{"head_dim": 32, "vocab_size": 4096, "rope_fraction": 1.0, "qk_norm": false, "bias": "none", "init": "normal", "init_std_qkv": 0.0257, "init_std_o": 0.00556, "learning_rate": 0.0139, "max_grad_norm": 2.0, "warmup_steps": 200, "final_lr_fraction": 0.1, "doc_mask": true, "dataset": "wikipedia_en"}
MLP neurons of a small language model. Each row is named by its layer, matrix (down: output weights) and neuron, and shows model dimensions 0-223. Each number is 128 + 32 x the weight over its row's rms, rounded and kept within 0 to 255. Numbers have three digits each. A neuron's up and down rows have the sign that makes its largest values positive.
After each neuron's rows, "fires before" lists the tokens most often just after its 100 highest values on Wikipedia text that the model never trained on.

L2.down190:097111146085098160115093072080101143139148085098137111151118168135134165162133129201136137091121120211160130171132104080117128164117105155108142118156119104131059142152155066075116122107152164112094087118126128096113171155141136088085124110139088147133140141060110177159116123041148134111156073163142123140111107106142149128130151127159046105132167156091138148152084069126172200098132136130124153111144153077149093155188112142146114118085090163121177095083087124086177068179112118178135090064191140141144185145138085092113094111168118101084123109174169208102155158104149143143176149121141121130128110107080129144136131119102192124043060100141131124135128090130106168154158
fires before: "a ", "an ", "ence ", "im", "o "

L3.down310:184134107105111136104135110097112107164121128143159089109130107157064131154157139129172129129076080127150118159176101144103123174142165060120102080156141156130092156121141187096126135154158139125148165152131176119106076138096062134184059123168181125155167103113134083179182166100157153121110129130172175139094044114079162180204175115123165094106146129106183137110123158118165093106130127131137147196113071072113157126110189122136147052133141137135130118100076138124135185114142124143057139153112136124126127150162137171100171182149105085103176111164154167159230104091143142097108143157062153127114144169132117111151122114148103115155117139131103146158094161177049091138096
fires before: "\n", "\n\n", "the ", "The "

L8.down488:129128135122171106106112142123085135142107141069122121110082161076062111161099152111059102111134155124146109111143103072149184203101133120133079164084151130136105128144157118093150099067172098182112170139138082166106136116087161105140171140111085135197117113150095105161122099139117131122084086143178163119121165135095161174144033202083161119125139086114124129140163168072136131128063134096103096066133127144063148101132182125164169127122193148155182156133146120162151078144178146140130129097185156164179152157146152178077144169132118098121110144134130134181188091196118191121174131157132141181137160152120071103123109178107163175149127097115120144143143072109118155117149
fires before: "by ", "the ", "a ", "in ", "on "

L12.down80:141169121145103162142198180142097117108074119100131163087184140133130144182093171125172114153128145154130102148184140126039098157091098124132108156094139136146134081124147093188126115156154117064134123214072142151146139157141185132100127160092134175112173122133147115105145147121091150117134099106150090130119138143147114099124138169099103076116139133114098116120191086066125152119144094138106120136128086069155150126170125191073154138120116174097173131136114132166141165187128183179147125116130110122151140123154113126082158164092139072132142145135117255170065146125127109154170151162120136144104138180143112152157080141115160105197137099121107152148105148123087068090155
fires before: "of ", "in ", "and ", "to ", "for ", "with "

L8.down468:085101148155149086139137115159128161176078140115167085117148113160101169131135144108181109170110156130133133115137056188190108167131169076132157108120152203128157130087067111108144196105097107101127115125136128104171107128128162102097134110187110049095111178123140091129154087148108118146056108104133193161100101130079111071138139106109144106154175085147152190128081185090074157150078125142124117141132098179166103076133114114120150134105169086097130112081115097136103159128091111108151105113151137094098149128093101132106084131105158129078142104135101018083114085122152167136167096129101111161065138178149169150135111137154134048067111173190129151157093111165121109118142
fires before: " ", "| ", "atis"

L12.down490:094166145092109195136095129068108127061126112130119114095078147147098104101091114115141102090102126094179135160152128080114166107140090143167068149065099147107108134173106150146125102179086120156139115127111099153117148141149127184111165111098172098173137113131117159119045144097112146126101121181130148151155108103106193121158110147174136186120047113085110104125108100145143144095117159135079056090126158091091120144128069114095174082108121164156214105095125150076098133113064190143136093142134071163125093127120094121133135146068118066158119189072216190066116159138116118124102154130130108172099157099134117145102185110128076132165109162169080113157123156125105128135105
fires before: "ation ", "ed ", "ated ", "ation", "ations ", "ate "

L11.down5:117223080140135183117147212088130180082158080094172133123142140099147145100122179117099132115111115159111122133158195177149097146224112174127127133142161150118088108168139150159140114159159112126078115099146052120142099084124131143136168134155111172139082130107184175164072126143135121123040126171111067136181114142142113141121140131123122137175116106085173108155101095192134157151080112119109131135159087140144115106154102126143125093150105131139164086103161214098116082149068150189116162146113190131190156102139193160095148111109129085109131149102116162141086164129131104134164158099134119113103199100149114170115181181151140086147111158192123103109157146177104123135126
fires before: "ation ", "ed ", "ing ", "er ", "ations ", "ed"

L12.down324:146133172121173157124187115055116098084106126089119112151109143184103102071144114130151125099125151090186123138153150128171135138129164192096140154112084126163137135175126098117139130109154115058129155109089255095132138121141160117096113124128142169136108103130151139140118157159091077106132193138146106167106115132174110148096086150110114154159134121155160099094131090091130130095088140126164142133177112084183144111183172145097072136115064163117140166107136147104100137081104178192132162148180128124197102159087144178149110120165074138103176141133102137142057161114102099177077127122092139096143146079166120055148107102111184107116107176158107153171140210129073145115123
fires before: "the ", "a ", "his "

L12.down178:122122174082117085153103135107147116160153129074140168089211101159147122190136113064108134118129156160146128147051092111119140074103150122131109141126122108131147157158122125135169065125149169080122095140051170113085069109163101119120112117142106131151128149146206132162143129133095109105145089068097106116152128078127105114096109166114130124101178143135096116107079137155179145090130101116087110135151165062118089141120102175125109140055134188153189121137134101130104096136104095153103073101140152157186166131149144125081095102116148122112147138148132255106095152134135186169085184131097118171091075185104120140122158088113098108113119117144214118127121121165120178135091
fires before: "\n", "\n\n", ". ", ", ", ")"

L3.down203:129146159169081138105125124135104182145135098114071127133137109035153102147101074141184070045150185118108111118124084104110149073132097116101092154156104141098085153110123123129058115102132188088157212125093165118117194125163117201125151095121111151105124104146145178132149084139163145129188107157077120065120190162152109152168121159085110162104093157132077115149112135086113189120145104085139094130129105165128086135121118187113124089099123123115118098168169134148116154148128162152214110109155164132144122130100126106153159150106138145059161083140150168143122197073182144116103144152169079098141150153124098127143104127123115094125112112159038145166104129171145070167114
fires before: "| ", "(", "|", "in "

L10.down142:118100149082080090192195162159111137104153157179147112150102135144144141093129150148084145089098123177185125105188183157130067114058068167128153149120125140142116126183087115137118155122204116106179110099111158174100140148058119126095157174169135172195113077165147121132111104146096093121148106172167121142094055157182150106070126196152150085143084121164137165179168082145121130144088093117158086128183144084117183154118130128161128080077115133133150147149155198117154109147126127154091181146158100107129102172141131100110073161125118142121152159114078232148151131136098124129083108108135176186164125136145134134113123112120114160177153097124117111154142099106166137146152
fires before: "the ", "to ", "a "

L12.down476:103161184092158123134135133158144191155103213137096086156111166076101096094147078149113128111168144122167131148103135109157127155161076121111105146159120126118131126122121148150147119116130102138130121057113093092074147254149122069136179024229171097148132126165167199135163081131201087100103107148128110136106154101126123087122134103114087162060138136150146129112121117146092149128113114152070099076159198147163117139094151118165135181116167076147167162112089080105146153145110075195135113139128105155118163135067165101126130156108147127155123126145147204138148112190146106130106078157120087134152090128117141119113142112086113107139142119154146160115114148133111170105081
fires before: ", ", ") ", ". ", ".", ": ", "-"

L11.down353:098171137132142159156140163171136157110152128081112154112141098114121077114144092126156181162119115122153165126134164126142117086114150159174118153106109146097089194197165088093147180134107111126186115120157134110158132132118195078113120108094144076130106157124151130107130085098139119151095063138095139114150134118059112178132114111128123076108156179086181122147106122138165147050093091115129153114087145088107098082056173101164127136139169136084165076137168111113178191203122131083112103125135153144130155104159130064147089168129138212069107118111125222144153148113135112174128148087193178180145156185141125151106114087128152089064089112159168181161135142169147122127109
fires before: ", ", ".", ",", "0 ", ". "

L11.down271:202131141208104084126141079172074105166140176150125171146108118135126145091092122132107182149095135165176092100070123121162131130092112062151122087131070127057121085147130089100115151117126106138164143149142137085103132106104107118125119187147082129075152159146143105149123087160134072211146101123099114126172146134121142105134151121148116159136132164179071136096086140115181129109114073140149143102209103159121160140108160125145107188111102133183122181063103158153125106096132098136086129112134115227211077159090191124110143164180070152155142183087145130126157153154142078120158128139124149092169104147130103140102141137146098120100132154120120077145087111095131064176082
fires before: "\n\n", "the ", "="

L6.down497:087144088104096167038128039098110151153161124105163097165105111153138186142140086081116163155122143179120167120099097152124180080065085171134091169140175107092130157159129217123106176118105123129147110105153178144142145126119145137160170094131094088141090147130173135073082143136092125136140127095188092146129147137180152105135151160153122135122103118092093102181100102140146162111155205146074136075123151169083160180113101062155133106118085178179108133070081155140170099113146118143165170099116198101131195134121106114125177178112136129154148175168142182126123136103113141130113141155175111162141153133102155104110163145192110164159138126156163178155165116116162182127104
fires before: ", ", ". ", ".", "'", ")", "; "

L12.down179:204197134151136141117116107141144153146123164138130081158129133167158132116147154177101105099130153170128152121104163088135120124057139138105166049141099168117098079111101191156173137108110101123123140121168166144177126178094150134116079129092089147105163120153184113121174127186070150152088097086143131157113144176100117149161128151189130138149075089156116110163118123116137115139129144126093164099148108160129172066145162095130112173130083031089148140163101092091127149123130148076146158123109043124106100116074115149098150168195161150105112190115181090115090111151112129148137067076165140088091124119175110151136118136165176102105140089113054127122148122204130166054102
fires before: ", "

L11.down269:079111188117067125097069081102105170098130210191074139137142112140068188101154116160148131138077185134153153103116106094133112031151144121129110136130158130132059115145089162157158137128138156102166104121132091109156150116123154068143167130145130161163202110155198176128115095156129118157138014112125140129131149153126117173107157144230101151135127150143122114134073134105102161107119126106135154148105111126151130039080201115125133117147136140157114149107121175073131131141088129119179116130094117180113084137171087150154154090127137175125114146149113151127175168107141099178113145152099142130144045088101199169100151151153147110152138122104145136075139140094129112128112
fires before: ")", ") ", "), ", ": ", "–", "L"

L10.down542:181170100091119169183118159145144112119104108079107090104167127132123139150168145175120103183138099077148126116054113113049181130120159100167120111176060133172119136163133126143128140160125127065133089095140176135103201107178087137127126136065068108136106119151136129135124087149136160169104065108124136125126175132154157126153148162163107137198115164088178136150142044112149091131070125105146151156183109097166090185080101120165104155129112159110091144089063136137112179178178125116209096075138123113130130125110158075135117139083152113062149102132085180114069169106136143168140170150115116137115142197155138115148100186132095113100108128139137175122117173120100145154172
fires before: ", ", "\n", ". ", ".", "es ", "==="

L6.down253:145057132123183089137103094094142142122113136119152145116143127123145102137116137178155136121161136138141179130075079164090097143077140065088108069090176133183131148090097170073118147122122116056142114180129104128151169117157162115104087140025156099177147144083138115120128106175157100125170090109142144074120096130169100132105172184191064134126075147158088135083090095182097076100117127070161174089171137166161141119161175092097135126115167047136141152189087122122170066151131136120147098131155144108134081197148159098136147096097135162103184169168099113093117104113152146123107125102167130174146085072125113090165156088125123123107168116143129100162115143117131077107117
fires before: ". ", ", ", "==", ".", "\n", "\n\n"

L4.down475:121143153094182143117097144138154097123078120150134170134186161153153124098166137074106158118158129125160166081112184093142141051181124127144171123173105200084181049150072133130126096146112145165142125109132120070136087143136206149120131064184150125085200075175145110123113169156086135116120157187183206162128138141091106127128173107088167115130105128155110147130084089166149129107138108124147181123167168143116107113103109107124174140086120120152127136121098107130157152163132118074163106167117185150151194127100121121103149146102162112104125143147148159183124119108027149217094116132088114069102166100164096110059088151141105101117111125147143136122102131146085096105102
fires before: "of ", "and ", "at "

L8.down10:101096140104129107114133093139142147126092110127185170178111134135056112162133159098116124154111092069120131086127092075191131098150112165120156119133101098146093179142163201155154119146137193111136024117169089104141086108050072160124152081102164070108131116107147104138113126152099136085111131125198143066117109052076107185104172160099116124128082137132172124205158118096123133151117141147113099111123154151107162126197168111127130091165127090124130152118166114148139112109149147144136142152175126112159104141111088116173092166160104109116170170115110103151154137137096160169118078115082092112186140164126157137159151079107053071157136137123156155185082136072107092096062
fires before: "| ", "\n", "==", "|"

L4.down162:135154135140057139114178174193159102173121170079169114137144112125127193171155161183138144174121195139140159028148171124140135098126175145117117144086118118119133138133105149122171145115072162146115132132149159164137162160095167113119123092108134131101166121127131056130167209101113112155158109069150164144116138098124172094100130121126087195150168161104126150173109097103137162140114133146159143096120194178177159177077135090182107081130125098199117109117130149136124106118139165124220135104137138104110148112090174145103143136163139072178147133069191197130146097131144133043139067160117143121154130098181167103123161137174164098141114137092177149117138102107108144163130
fires before: ", ", ". ", "s", ".", "'", "\n"

L4.down302:142167123097117134123098127200153122206110216115106123153159065144105147145162112116133109076147131169161162106095139096187160116176173121123122154137123069161159113105081160113121109133146118139117160119122167125211109183086148093131087100104083079100111144134190117141128097134151084110129129138221151124102131100144077092107045135098134128087135141129095107192133115107118110137127103145094164099143114140122090139133239125125149176147162111146188128153131137167124040125172159112134106106140101119087130095187170146112192139149145103098120108091180213166088123124128164186127155114105119133120119081132155113145155174128148164128109156138063087090160128073115097117111
fires before: "201", "202", "200", "199", "192", "the "

L4.down113:096077107081120159134112126158112104117140138113042147152118133156113152121124146055139128112152109152117176117123055151069233148145082118142151050143106105137193115177138128168147128214120107121164143118101178134099131151133085135091127120084191095092106154104170106160085158123108072102086099083103069158101124128164086140107107121154122165077155088082178159158124152119151133176095151146100181169132159068114138104148099083123126189129056166130133091102100142123107117128098166187194134156159150136135093120113131150125128091152148109110126130119108143132144094118158087119066106110111097120148113170147027180121130133190088133155109087123115157134105135188161120132137
fires before: ", ", ". ", ".", ": ", "=="

L10.down240:138144142123087135125127105093095107165208142152144220134139074129155131082170119123131135130091105090118110141166138124146103165135108175105182101113065122126098144138106153168164202148091179125115189100162124182078162114112121101111075148088163134207105177116108129092127137169121141048103122103180095162154145152136128126087132141152143150127154172082119143152080106147086141111117037093110155154113148095111107122137125156145204169067146183097138170166111117144153120118119071136105143149109085145148149149151167118114108127132185092138158111107123209191040189097152096166113110130123123165146144119135127169123144120128119099100144120190199126158101154165128145139057
fires before: "==", ", ", ". ", ".", "head "

L10.down214:136125141124098102114099165114128094148119136159146182104142121202086094112129136145077137128105176137107120165134123138149121123159143096166113077121131125123132122120109107103154117101094153120122107112131139149117122124097136145160114090145114073162168112096156116155096137147162112125146143112131135099132102137115129122104119119087132153115165125136121156144087139131129126187122176134146134111134136091109158109169132151134097125099131134085151089119143106104141102128137164142140121128095130132139127107136102142133120117106149084122121124174148255151146133156141114171126119152119123103120119159133154166114073092148137114119116150144128105102162108148124115153108
fires before: "\n", "\n\n", "- "

L11.down565:146109147112121142099114153092185057077127159147151181082152117104117066130063144134110189130147148183091129158115119126149132095143165171119136097159114110093104131161075117138122104126124204069178116173131122130086086122098047130114068115089139130149123148105116221110089108151164142149155138137080134132127125118155145067151100139141107135082093131115121106132126119118196146155119175126175142132116152110135111104148144160101115129114131095139169107126157110130073114107134158130116107132143100192102099118096177177107101044161148118069148134161107255154168099143171141165139133123139085144145121147145138139139191127088078149147157066103146127161107200084101196169126
fires before: ", ", ". ", "==", "\n", "."

L10.down520:138087109099082093140173072136109209093154147048155087102154162103082109169176116095145109130143165161102129118138117094168201169112088142107156120119156121109071157115080137079176118170057082181152091125089094119101154181178155086132175067144137133122089146061130131153090064145168123186096119093126101139131149127122116112087104132080109127110150089079126140128123136079162116157079102134159128136114163123098133147110094091094198093158096073071131151065227130130137166142125144167111106094151117140141143142083109148098179125099132102113128110180171147144128170179140142138117113166156080134120086167094118149084105110123076134122147107123152109190159102151088147139107
fires before: "in ", ", ", "as ", "of ", "at ", "and "

L6.down409:101155142095128094111102149143112142150081152128182127073160131156112075101179178063088095178116154145141103125138130097106179130164158138121134104173131049150127175127142142151137096180123128100138140232145072067112115150105126146130126173195120125088141135133147109145090111175142147158116147118147144114158147125143167120107101102148173119133123092177111092129047155147100091097141109136091160113145202104154155172109144231128177136161150122125130134143133092147146149061137154130191101169148103103109135157081139152197115176131141151118181154150192184103171145084131112123189116081140153092140085142163124157167194123139154136124098147116144050167116094114132130097054
fires before: "0 ", "— ", "1 ", "==", "\n"

L8.down301:146203122065124146181167118083185144155120162146104124187119120112137076082060121057089131134121189144105086169120215166078081104108140185124139120173127107135127112090124106080153087154134184122184187155180167142106132104135092090094129158112109164139132091122158114119111102125078137211050134149175117148178114121134138142123174098143162157118134117148161111124128083117113053142115162128100091152173168111117102167126101120073150129105125176137074131163158090179156157173088154146115126182114097128065185111159095133120063126125164161179133191137159165178144093085154174125095140094115140107098143157152157152146144140120108110138132135134103134095121172098163115109137
fires before: "0 ", "the ", "1 ", "(", "2 ", "ri "

L8.down358:163129121067082142153111197111185127150093125133144151115145175100137112169190120108101117110159141103088121119097132112148146107158142082174171102123069131103189014056129122132107142191156102135106184134137072125143100136151126154092147099120138140152130138088112100165150137124092113145096164243169139120117126125151152065107091135149180170159182132116146170108144169173112072141092146155127117145153178106124112140085123167072146114133146133167143100154094167139174105142130073116131145146145079120090179154127126173080121148077130080110119132119116184097126143130111116206115089153128118074158184094086102095125157183070096121137127102174124181154101112147116093177089
fires before: "of ", "at ", "in "

L4.down189:123131141164110175144188108129095120088131144134111140095122097113141126137127102093148173124121132060134121144156108064155142096161132144128147170083091146148113116162098089132085198174107144069082157165105219090116112105139165102098106137087145164151106106132143108155119149131083141121138100124134139084127179171142112114137105139114092127119115172098129178068136115111223121188156112065157098097149083070114093119144072124076115101096154139143160149127103103094057126140141171101171164145097202125109117147128148160114179149154111089176130107147158217180129110105151120057113177083152119097185143164060124083119124158064120091125115124123092222137152095133090136122155
fires before: "| ", "|"

L12.down376:117101117133126199148143081111099100121084176148074104138097126120129110134188108106141080092153061116080133087105148118100147107161117184107141190157128094092135114088062114157164116125085133128120087159144142072139070101172128157159102101138094141096085090139142090201151132103131176156142061153115167127089142120112106159194123144097073167084157139139133087137096145119101140107104123203095130131123115118082083160180160148153153138173067153057149122082081120138133170156159142090141171089119059127151138092140073113180056120148137117068178082103114189151128144164098171124145158078132179086150141095120109116128142131178123102135138070067143140091119134164129091128121
fires before: "| ", "|", "of ", "end"

L8.down464:163150169114091171147171112137132159122177149053139143127180139085069157133149106185158170126214159131137109044149144127060146112143139146129126104188113148144135189056113077133132171115187074106112081117099127097147135092128124142098091125096048115172110145025123135148116130112102153091079110134166107162112165165139162133145121108064144120117147179108135097146121139171077125098146081103064187151117174139086157110087120071066166167112107142117165165128142116158133126117084121131130148131108124186133147130075082126083163183170129131105138105117122195160128171119092139124127123087158113138111107193140061127123124141145066130129164099118105096131128099088110113103121
fires before: "to ", "that ", "the "

L10.down253:193143179128090131110132132169113076159137177073151159138112111095177153081124119112099179056134147144126170089143144156155166089109136158095135148149117114115148108153115187114164167133138125098188109126133172163121135117108081087126125144139067132153120181113095057094111120114094116093106129128169096082161143137121075113169169083138159151084109099106176183162151147124130140137119154082124223122138160103155118187106130112152166158145052154185055132118130114122104111127148144142171114082077128113123122102126153080106105234136117085133143157143088239100083154095114079105128157155148128136127112136095162092127137066110067154188109143147124105101112129153158109117075
fires before: ", ", "s ", "-", ". ", "ly "

L8.down394:104047118152064106147163156163103185164123185107153182125197168091065128118155109135151103205162122160115077151142125100142131149193126085106110139108126110105187158173162126114176143156155138124092206124132117096098150192084132163152136120111098120128141132073094177093107141151104112100146125114123108132131143110092145120102114107100183169105100144113119151103152115166095108100070114082142112127099083175096157123099126051190159097089153144176076164142133082141125155156117133149169127126111117129091164113137192107135206174151107143151061143156141140152143040106185119153132087168160091136151098136134175128139171131155158166167153177135090125086109106130144095070156
fires before: "\n\n", ": ", "'", "also"

L8.down145:083132133159086096125128143132128137134122137097111146146158145106129141066166139106114115121131125105176149101094100197119110099169165167125122131158151193106138100188151125129094193211140083117130138203125164125157103104100152110125128113116108081098115101165184077130123140135132141203142175141137184120201156084144112048111108150133075160121151016156119150124094182175154079135126082125118102163147095106132145150089119130096152102098092117104116162120160121100131129078093092146163131145140136140151070136120178166122099053092150162132092171134112079094122138078045185121146109121143134103102143069139159071172101089126137212143110146151113137152076151145128142153074
fires before: "| ", "/ ", "=="

L11.down245:084151104101128107149129121149122159062155150106146123132103156151087212098141149071106135052146140149138061101079124133116134121155176089074121126116087132118125087154140116094129139171118136139126104172128104161151142112154127145125113116122197145124163143139078115186226120082130155110147114142074118099072127100124137158167153126160107135144131138120157072083108129120137133165147108148148106155109113148134170123102097087143145122176081166143104151114165129132101111087069109191141079173123179164128160161098085108115140104152143146109079174174188152076124173082154157194171171112140148136081173061172088163163217149090156154150154179137123054162087141180137120142177
fires before: "\n", "| ", "|", "–"

L6.down368:157090172124119141078103064199086146135137107086154116194138074091130147161142129140156105110138120152146061145080103105130140110135114121190136102126208127122146175131089123117080130165111137102087097078104098195140132114137150141086135126154169127122101097152135051111160061150109140119125080124085155086143147126114143147135107156143074202150172098105095144162098120133112108166123131141169138139145181116136162140131173108100132095113107104144073133204118157163184140132064136144115183116142138171073167113071135086178164094179146084132152125079079203131159079073201106092134147129155084148141148057144120075116098099071093074114133135122138138161101121109132160120115
fires before: "|", "| ", "7", "19 ", "1 ", "also"

L12.down482:111118118148128208101195098073102205118099104156127079130184119116093121131167152136162138130100086086119101156074110116077149149197146074156101150151129082181108133193121141089150134105077150077121161136106066067096142140158149057169107116128161112154174101114132186127167079136125103114105139110125198134086118183145107156093133177169118151093087157102159126186118122133051152156111114116141106117127129089111124137120128117113121105126163131109169189149139165113129132134136132191159155121175157162101164128149103097116154062091187124126133147090142171161176161163140118131128066177112068141137165150138120159079106155128076171133115171120117110176132170160080054136150
fires before: "ed ", "e ", "ted ", "t ", "ation ", "ing "

L10.down432:155125185135144099026127105105091110051130091078129156109110119104094164114178144117145134089075144120118160139124151159079109134112131148146082128137155081064129155194186167104104000119153089165110106109094093101101128160124072162101126108121110100169161113140083185085091089139126141178162154103094127178137180113177089067077116115149106134086141176225127121106115150117075139125089093135082126134120115160167138132138131126107087136133111089085150111120149118147135110125141127111156126103140185118147097073142156144164168092115175182129118108136110153152122146162117120112127119138073147111125181104190105122144140138089144114092137132151013152132119126096124150104161
fires before: "a", "a "

L8.down388:080148132093155164091127080117143131127150123098175127160153166105148164103150142094161127099209115090172155125115137141113125139152076178112147169161145135062152104217135091153122122160111108122137163095108122081154101124127085111156154165134116184108079088163140134128161129142101169111125131135099112140172175107112137125154098118118112064123150170123106084133125119154186109130143127117159143154140134101150111108120120132096186153134164167165125145086141143184118161141089125063153119147155131090158105135077132080157169136140165154183153163142109255178084091104133138130100084107115100097133149092092092061171179101136123166177168148065117123183152179142145073131121
fires before: "of ", "and ", "==", "was "

L10.down327:143136181085087177129106119191112185131128116106125132136150148184141135154177134132149104090119188190155138082106146073168173126212122102172145146144107134161104148157142114116083106120167057127135125098129201113164095170189160104096164133140123127164125149138160142134147087094133105142140068141191126171131152128116121142141140203161155095120187122126097129112128131112062120118176068164088148089140100179086120144065155177075140133202136164131108158062137092160158098127103113143152093153075136142121073139127178117116131123131143136072126107114100190094093181135153095109157139121121148130118113191088090191099129153113108219131139120096109131161135097159105184089152
fires before: "the ", "as ", "a ", "by "

L3.down541:159135053121082169138091136134108120165122166118158132141113215137135112112147160087144085160123120146057117148142187178120128108139179111215151129144101098103181165137134066119118122134126120156121152162135121196177105137172144185122138062130132148153081194083097152092145155076094171127143121144081160080128147107138107193131126142112124091166095160086138104173062113143144098142132152106076123095200073139143117092127074085146123118133146130182143121157159160140153133207153131144185148084125144099159120150151096097067128126137128131137149122070140155034164158146115131178165146125126126140168143164172130180077179144088128152098108160129097136165121148094167187143128
fires before: "| ", "ation ", "ic", "ate ", "in", "or "

L6.down310:135162124135062094145175117107188140112134096076129121156181081108076177127138137104124119148174105092139169161162081231095158108123102140133132181156062161104174134214091143207148178110154119144090140070123163120115103180108086087101140169105119143091121163143078142098125103144095097092122106084129164140136123108152125126113174096130165151181120101118132095092100112075118198167056146100147100085079133141177143094134126104120139138076132095133127146117104145136122155096139115173207179144204148069151102109179165163091132116105150168086158144123142164100143110052125138136104103131157119065136117117085121117121143104097120200101122126113142176129134111084159105128127
fires before: ", ", ". ", "\n", "s", ".", "ani "

L2.down453:115120147060126116093133133124076140160090137138132151114139090124116093152152150115119163106084133129145097110112170101169104147182126119095155083094106115095104131171172105073169128115145158206141074151219136088120113109082068112071112093134098155149123147045104143071164166106203166115124095106106131106112106119142144110133132114092125145081139149117149144111135114166122134056099077161102137149178114105118150079086107064151110133131128094147148060066076121095102175084083167121145085121073085182143166161146161109174115156184153148150083165120141198152150104125127075185190126138128096100137090095109142160118172139102073146105116127203120122153086119137088131102095
fires before: "\n", "\n\n"

L10.down269:150111109158123128126080094128115186133072107104159118100111172104147119172121119153080181131092131103053113157186127091135136107182090080127169114163186131144163120012127105100122085096139129128135138135131067137138111151071118129156101084073110147153204090071158094193176104116125143142115142137180146077078162123135174113116082109072141118126143141116196100118116128101113104142141150072101056155098162128113146116140123131055141113099077145100165203168145103153091144192113115173122097142108165161128130218186106139087109156107167144075130066154114199121154128126122138108108119136110091163182172117128098129115141120168116116150102122108146138172117127122156102130113
fires before: "in ", "as ", "to ", "at ", "for ", "the "

L4.down107:160096168130088125043132157135138076160132134133091118084103132074117105111124112141151135066186169167146155089129101114099125079068121135115142122105122102140130132151138069039117132139118187122139157075089148122092127132127104100193144175087110112076122092159134129115126148200174147136155107164082159099129137155092158135148131175157117119141131084119036123139147178100110109127128158125165176132179138137117194099150128170119167162088127154124133093097060114139165158092081099135126075135128165080098149112065142118170162151144067104087093089152142168129141110111185195129129147110104101139140203117100150187135114096160105088102110099089049132115089141078125114187093
fires before: "| ", "(", "s", ", ", "is "

L8.down557:146130169134065122189109119114134148141150132114124076086103130149166115181145185153112153059127128129125175193164189077157129099166089075170129158111157153165113078120139096070062073106081123143163176061096112115090133137149090137143174177115133171185122122087172174122124185100133141120105176122138100153124127077147141124134094182191147119125176130178133107147173188153129139163178106111113146083113117123166162102130133067096117130146102123118106073151154099134137107092070110138091134150149135108221175148124122188116115147120111162085118089167152130091189187157128114127135156130173099121114072164045118086148131148106141161085150128152092151137124158099137113110088
fires before: "a ", "an ", "the ", "u "

L4.down97:085135081093119102144145094131145067168093106137178135123153145118077117175110093124137189128106104129108136061097118088171094063202172082144194128167156136154109127125175134086122124120077137126144177137139129076129094183124093114113185145149137070161064136145087117176101159189134120121178126091139150139150210137123152131161147074141149118194106151196120110139086141152083124058132142171105171140139104199104083156129183151153147096133113147124127082150125159150143098142140169144117081131101145112124095107133187146156088086144105127172174102129127181177113130134115131210191113152082114179160165115120126113122082144124144119110152154185124095112145099125079095192139
fires before: "201", "200", "202", "199", "198", "195"

L4.down402:153156088099142090103105112125165120140069209143139123154094163067146167091136114178168162076163099100099162105117168132101128122169110140107154123122142129138151083153089054140180121188070150048152162097092150175112132053154115103141191091114137138078156094108099120114110121109117126163107153105061059117158133104123140032152132117095095154130111101142161122077135198139129134098180163077105153167105158104139059099136117120148145102133137130147155109114116115173109108121147094097148139106156137089097132118073128165156129104015206126092097107158119151110146070125131136122125127108098137115147093073090129143107148075104186149184146137141135125173162151119136084156129
fires before: "of ", "to ", "and ", "in ", "was ", "for "

L11.down387:069118170125125141111078111120093145186142128142139158134118135129130124177142127130119106114222097148119134133112117138145125104111164152141152092119129186107110114122109052102147090122176201222085124063103151113127102120211117148139106125162095145156126139120151085168126168122085158170087144137161132100112174072178114181172134107127170074071084120115151052082129120109115138148110109111078065110132160136129137149141199163173191092050162114142124147176168114095167121128137108120148100111160155104140137125191086155112115141163164116161095069149095123158158129107088114178105106129091141088146140103118052119119167128151157111146105167068175124160088158176110113127067
fires before: "in ", "on ", "at ", "from ", "during "